Weights of a small transformer language model.
Architecture: RMSNorm before each block, rotary positions, no biases in attention or MLP, untied embeddings, normalized queries and keys.
Training: a variant of Muon for these matrices, 603M tokens.
MLP neurons of a small language model. Each row is named by its layer, matrix (down: output weights) and neuron, and shows model dimensions 192-255. Each number is 128 + 32 x the weight over its row's rms, rounded and kept within 0 to 255. A neuron's up and down rows have the sign that makes its largest values positive.
Before each neuron's rows is what it responds to, as a language model described it from the Wikipedia text at the highest values.

Description: Mid-word pieces and fixed phrases. Inner fragments of words split into several tokens (te-en-age, Ph-il-adelphia, chrom-os-ome), and closing words of set phrases like more than, or older, with whom.
L5.down901 [133 106 154  67 172 141  79 130 113  99 162 112 146  62 107 119 106 123 182 124 120 130  99 148  88  96 104  77 184  73 133 145 186 132 148 155 117 151  93 124 121 134 135 147  64 117  88  94 172 131 118 125 153 115  99  76 118  93 144 136 124 103 169 103]

Description: Mid-word completion pieces. Second or final word pieces that finish a common noun split after its first letters, as in man-ifold, she-et, cab-inet, d-raft, sh-ock.
L4.down475 [139 108 178 152 143  95 106 164 199 178 123 128 119 150  84 127 154 132 138 170 135 131 115 139 104  92  67 164 154 180 113 128 122 144 139 165  60 165 139 130  91 156 111 122 129 113 129 144 130  90 170 154 137 148 127 111 108 103  74 164  75 121  76  85]

Description: Group-membership quantifiers. Numbers and quantifiers naming a set something belongs to, often after "one of" or "among": one of two, among the three, several, various, other.
L6.down51 [148 175 127 111 102 129 130 163 121  95 191 153 122 164 137 147 140 121 128 110 126 104 167 176 177 122 185  64 104 102 103  99 102 133 121 137 166   8 103 107 120 118 122 121 105 170 124 126  87 143 113 130 151  93 122 109 110 131 154 101 127 150  88  99]

Description: Fixed-phrase middle tokens. Predictable middle tokens of set phrases like at the age of, as of, out of, such as, plus mid-word pieces of known names (Tuxtla, Baxter, UCLA).
L5.down746 [161 126 176 170 100  91 150  97 175 194 162  56 125  90  34 145 142 124  96 144 125 106 123 102 135 121 139 151 127 147 157 113 123 140 110 145  99 255 115 149 149 106 118 119 164 146 186 121 140 138 102 157 134 118  75 109 135  66 176 193  90 113 155 127]

Description: Mid-number and abbreviation continuations. Tokens that continue a number or abbreviation, such as decimal points (10.9), trailing zeros (1000), and periods after initials (J., D.C.), mostly in tables.
L5.down523 [ 59 139 150 148 113 148 101 149 121 116 146 111 156 124 164 113 175 115 119 126 175  82 187 133 115  89 130 129 215 103 151  99 101 148  85 148 142 168 134 105 117  94 127 152 142 172 121 114 115  69 109 113 138 140 179 154 101  88 114 102 113 117 110 148]

Description: Mid-word fragment tokens. Short word-internal pieces, often a vowel such as o, u or out, inside oddly split words (fl-o-ors, dev-out, sp-o-ilt), plus the hyphen in al- names and 0 in table scores.
L4.down669 [ 93 137 150 132 190 138  74  76  67  33 113 103 140 114 123  69  97 121 144 180 141 153 136  99 114 127 188 153 101 113  86  45  77 141  95 112 135  55  97  86 160 120 175 115 133 150 141 169 160 155 110 138 139 133  83 142 151 130 118 138 149 117 153 144]

Description: Year digits and quantity words. Second digit of years after the leading 1 or 2 (1'9'63, 2'0'14), and the completing piece of words expressing amount or duration (decades, lengthy, various, number of, hours of).
L4.down667 [ 92 160 103 118 168 163 138  78 105 117 117  94  81 102  83 157 117 127 120 128 146 120 177 104 199 102 122 101 149 137  95  69 149 100 174  72 211  77 175 102 133 155 130 164 127  86 144  98  70 191 168 126 113 144 102 180 145 114 175 174 106 208 160 154]

Description: Not, and, word fragments. Mostly the word not, both as negation (was not, did not) and as the first piece of noticed or noting; also list-joining and, plus mid-word pieces like episod-ic, Iso-le-ucine.
L6.down595 [133  71 109 139 137 113 119 126  94 189 144 142 132 181 136 128  87  97  94  81 153  95 125 118 117 102 141  57 128 143  95 128 102 116 100 151 128 195  84 140 155 142 148 127 116 108 164 167 110  83 121 143 131 165 110 119 137 111  85 137 168 113 164 127]

Description: Year start in dates. Fires on the first digit of a year, or the space before it, right after a full day-month date, as in 16 March 1803 or June 22, 1991.
L6.down944 [127 118 101 121 119 112 145 127 106 115  93 130 210 104  94 195 127  62 174 143 142 166 105  87 130 104 170 133 160 117 140 102 146 126 140  50 121  63 126 151 116 142 126 129  97 106  96  99 127 135  92 133  57 128  93 107 111 122 142 170 110 155 105 216]

Description: Compound-word final parts. Final pieces completing compound nouns or multi-token words, often particles like up, out, down, as in line-up, turnout, layout, shootout, mintage.
L6.down875 [157 128 143  96 155 107  90 127 132 153 108  99 138 168  91 104 122  82 177 195  79 134 111 130 101 121 102 175 108 130 170  98 145 135 136 139  90 142  82 110 143 114 164 109 110 173  83 102  98 124 136  92 175 193  51  80 159 138 152 158 154 163  91 173]

Description: Word piece after initial H. Second word piece right after a lone capital or first syllable, mostly H, in names and words (H-ik-ari, H-us-kie, H-ark-ness); also prepositions like for and on after verbs.
L4.down224 [139 133  87 157 151 133 143  94 149 139  78 136 168 166 139 128 127 121  63 120 111  97 142  85 154  66  92 115  66 118 110 110  77 128 126 139 116 194 129 153 109 184  93 173  83  88 164 158 186 194  83 107 145 104 111 160 120 102  92 153 164 154 145 111]

Description: Mid-word subword fragments. Short word-internal pieces in the middle of words split oddly, like att in attorney, qu in antiquities, t in cytokines, plus occasional digits, hyphens and table pipes.
L5.down188 [138 122 132 170 175  90 116 138  62  98 176 200 127 132 141 105 106  94 193 155 166 145 175 126 151 101 171 128 145 140 147 110 122 138 139 105  57  14  92 126 140 160 148  91 135  89 115  68 127 146 162  77 170 137 153 113 136 142  84 193 160 123 114  97]

Description: Quantifier continuation words. Function words right after a number or quantifier in counting phrases, such as two of, three or more, a number of, all time.
L6.down332 [106 132 108 143  85 116 166 152 134 113 111 150 122 146 135 126 139 196 104  94 136  99 150 132 145 102  89 121 161 102  86 123 142 130 134  87 167 153 101  74 164 162 111 147 111  96 117 113 169 170 154 204 129 149  45 120  85  64  77 125 144 148 129 166]

Description: Mid-word continuation pieces. Subword pieces that continue a word already begun, often suffix-like, as in Man-if-old, Manager-ial, manufact-ur-ers, strateg-ic, plus some " of" after nouns.
L5.down953 [ 91  65 103  69 149 111 173 109 156 126  95 126 107 130 121 131  93  73 107 117 146 120 104  93 174 161 122  93 146  89 155 148 128  86 135 102 101  70 197 176 150 110  66 118 106 137 123 142 160 180 136 135  70 148 110 124 123 159  82 178  56 139 148 127]

Description: Negation and paragraph ends. Fires on "not" after did, was or a comma (including the start of "noting"), and on line breaks closing a Wikipedia intro paragraph before a section heading.
L5.down993 [115  91 135 154 171 180 102 115  96 137 169 134 126 171 112 125 167 100 194 136 130 149  72 154  84 144 135 146  68 169 161 132 145 139 129 122 120 128 122 128  82 108 132 120 128 114 129 138 143 115 177 153  81 132 128 111 171 160 115  72 137 121 148 133]

Description: Word piece after "l". Word pieces that directly follow an "l" or "L" fragment, such as ly in Bollywood and Monthly, ed in coupled and pulled, and "|" after a table's L column.
L4.down858 [145 148 117  94 133 164 130 201 141 125 106  34 139  92 124 204 174 172 120 132 128 148 108 119 132 170  65 131 130 149 195 117 147 135 152 108 139  93 159  91 176 136  74  83  98 209 162 132  87 152 171 140 134 208 152 193 127 151 167 110  79 158 181 117]

Description: Table header column separators. Pipe tokens between header cells in sports-standings and election tables, mainly after GD, Votes or PD and before Pts or %; also word-middle pieces like Leg-acy and effect-ively.
L5.down77 [151 126 160 129 107  84 141 141 153 103 105  93  94 133 144 132 145 126 106  96 141 115 112 126 147 182 121 133  93 128 156 114 113 162  87  79 173 115 106 125 105 160 200  53  96  90 110 191 140 121  69 133 134  82 169 209 139 129 134 114 101  97 162 102]

Description: Table header row end. Closing pipe at the end of a markdown table's header row, after column names like Time, Ref., Catalogue; weaker scattered mid-word and heading tokens.
L6.down145 [ 91 148 141 117 124 151 167 153 110  86 137 112 167 148 126 126 182 155 125 102 120  95 131 165 140 144 117 172 136  88  89 115 173 145 130  98 135  68 128 121  84  80 164 123 121 158 217 149 156 128 110 123 176 110 105 111  47 167 127 111  71 100 114 132]

Description: Table header pipes, word fragments. Mainly the pipe after GD in sports league-table headers (GD | Pts); more weakly, mid-word pieces such as Curr-ic-ulum, Ro-os-evelt, D-esc-ription.
L4.down399 [108  97 156 161 103 143 145 115  50  73 151  65  77 124 157 153 175 114 125 108 141 105  90 108  69 191 134 112 130 132 122 190  89  94 125  93 125 105 153 136 179 111 138 171 131 113 114 133 128 136 136 130 111  90 134 152  62 112 140 135  66 111 123 150]

Description: Mid-word subword pieces. Fires on interior word-piece tokens partway through a word, as in motiv, volun, Antarct, Stanford, plus table separators and punctuation in lists.
L4.down725 [118 130 149 187 139  59 110 179 141  90 105 101 106  46 169  90 150 115 137 124 155  73 178 162  90  71 106 106 131 198 101  92 140 101 110 137 158 111 132 146 100 183  78  65 135 106  86 159 218 133 153 109 135  81 137  84 128  87 135 170  93 150 169 128]

Description: Mid-word fragments. Inner subword pieces of words split into several tokens, strongest on "en" in teenage, also Stev-en, Be-ij-ing, imm-ers-ive.
L4.down326 [ 98 177 129 153 143 148 129 103  89 133  94  86 158 218  94 114  60 124 159  76 134 114 135 104  98 118 124  89  96 102 114 183 157  75 113 165 126  70 154 114 120 114 169 126 158 130 141 153 101 137  94 173 105 151 133 108 116 146 142 144 104 133 172 113]

Description: Predictable word completions. Tokens whose identity is nearly forced by context: mid-word pieces (wedd in wedding, um in assumptions, one in throne, ood in Camp Hood) and empty table cells.
L6.down558 [141 108 183  94 108 138 126 119 136  84  86 130 131 112 129 114 168 180 110 126 114 142 169 150 178 130 139 151 159 173 125 176  92  98 134 109 156 138  74 116 145 164 110 134 131  43 137 134  87  93 142 112 139 147 155 189  95 128 114 162 149  70 127 152]

Description: Abbreviation periods. Periods ending abbreviations and initials after a single letter, such as c. before dates, a.m./p.m., a.k.a., J. R., Jr.; also mid-word pieces.
L4.down821 [129 149  72 131 155 163  89 129 113 115 143 119 121 133 111 129 139  81 155 164 145 100 135 121 126 126 118 131 137  91 131 174 103 135 152 155 136  99 184 169 105 138 128 192  71 149 115 144 119 153 128 108 172  91 137 146 145 143 139  57  51  99 202 175]

Description: Year slot in dates. Space or comma right after a full date's month and day, just before the year digits, e.g. 2 April·1801, June 28,·1952.
L4.down76 [143 149 125 166 136 202 168 120 117 124 121 123 120 128  90 117 136  82 122 126 174 147 140  85 120  69 183 113 104  99 109 129 110 146 121 103 100 108 171 108 149 124 147 133  91 166 162 136 170 112 169 104 123 114  71 127 146 161 120 113 117  91 207 172]

Description: Negation and word endings. Mainly negation, as in standalone not and the t of contractions like didn't, weren't, don't; also final pieces completing words (ceased, rarely, underwent).
L4.down555 [127  98 157 158 105 138 177 155  84 153 182 141 114 181 154 127 197 191 133 125 116 127 102 116 123 159  87 122 102 160  88 116 120  94 134 103 118 112 143 183 133 174 129 149 126  96 176 112 198 138 165 130 109 147 135 143 151 127 134 131 134  89 139 137]

Description: Mid-word subword fragments. Short word pieces inside a word, usually the second piece after an opening fragment, in names, rare words and coordinates, e.g. C-he-valmeire, T-et-rarchy, Op-el.
L5.down203 [124 197 115 159  82 134 144 174 138 117 126 127 107  99 168 156 136 165  83 103 153 100 153 168 195 101 104  73 100 100 153 148 118 122 203 159 125 145 161 104  97 106 115 124 122 101 109 132 107 145 113 125 153 129  42 172 178 158 139  75 152 107 118 176]

Description: Set-phrase parts before numbers. Completes a fixed phrase, often one followed by a number, in tables, sports and music articles, e.g. Vol., No., Season, League (Two), age of, Formula.
L6.down160 [104 195  79 147  93 127 194 167 177 139 162 111 143 181 124 113  75 120  74 139 127 103 163  72 158 147 117  81  79 185 174  98 128 100 150 106 152 141  91 132  95  94 149 156 122 106 142  69 120 130 194  76 149  83  76 115  87 101 117 146 143 131 109 180]

Description: Mid-abbreviation periods. Periods right after a single initial inside abbreviations and initialisms (A.V. Club, U.S., J.T., a.k.a.), plus connectors or apostrophes inside set names and phrases (one and a half, Best & Fairest, T'ieh-le).
L6.down623 [ 50  95  74  91 189  90 193  57  98 182  95 120 128 162 130 117 158 103 145 132 166 137 107 153 144 107 128 171 174 164  96 152 112 128 106 104 110 117 181 155 178 171 195  94 137 145 106 157 120 118 128 173 138 160 104  98 133 145 153  73 113 120 143 143]

Description: Mid-word name fragments. Second word pieces inside split words, especially vowel-led pieces like u, un, ing in foreign names (H-u-gh, O-u-attara, Kah-u, K-ual-a), plus ordinary words (team-ing, Box-ing, sh-orth-and).
L4.down290 [149 119 119  65 102  65 167 131 149 156 184 104 114 172 134 169 155 153  85 104 120  92  82  95 127  78 134  90 109 139 114 133 150 109 136 177 140 142 155 163 145  99 163 133 185  95 108 137 126 177 154  85 200  93 113  77  60  94 132  84 122 159 111 102]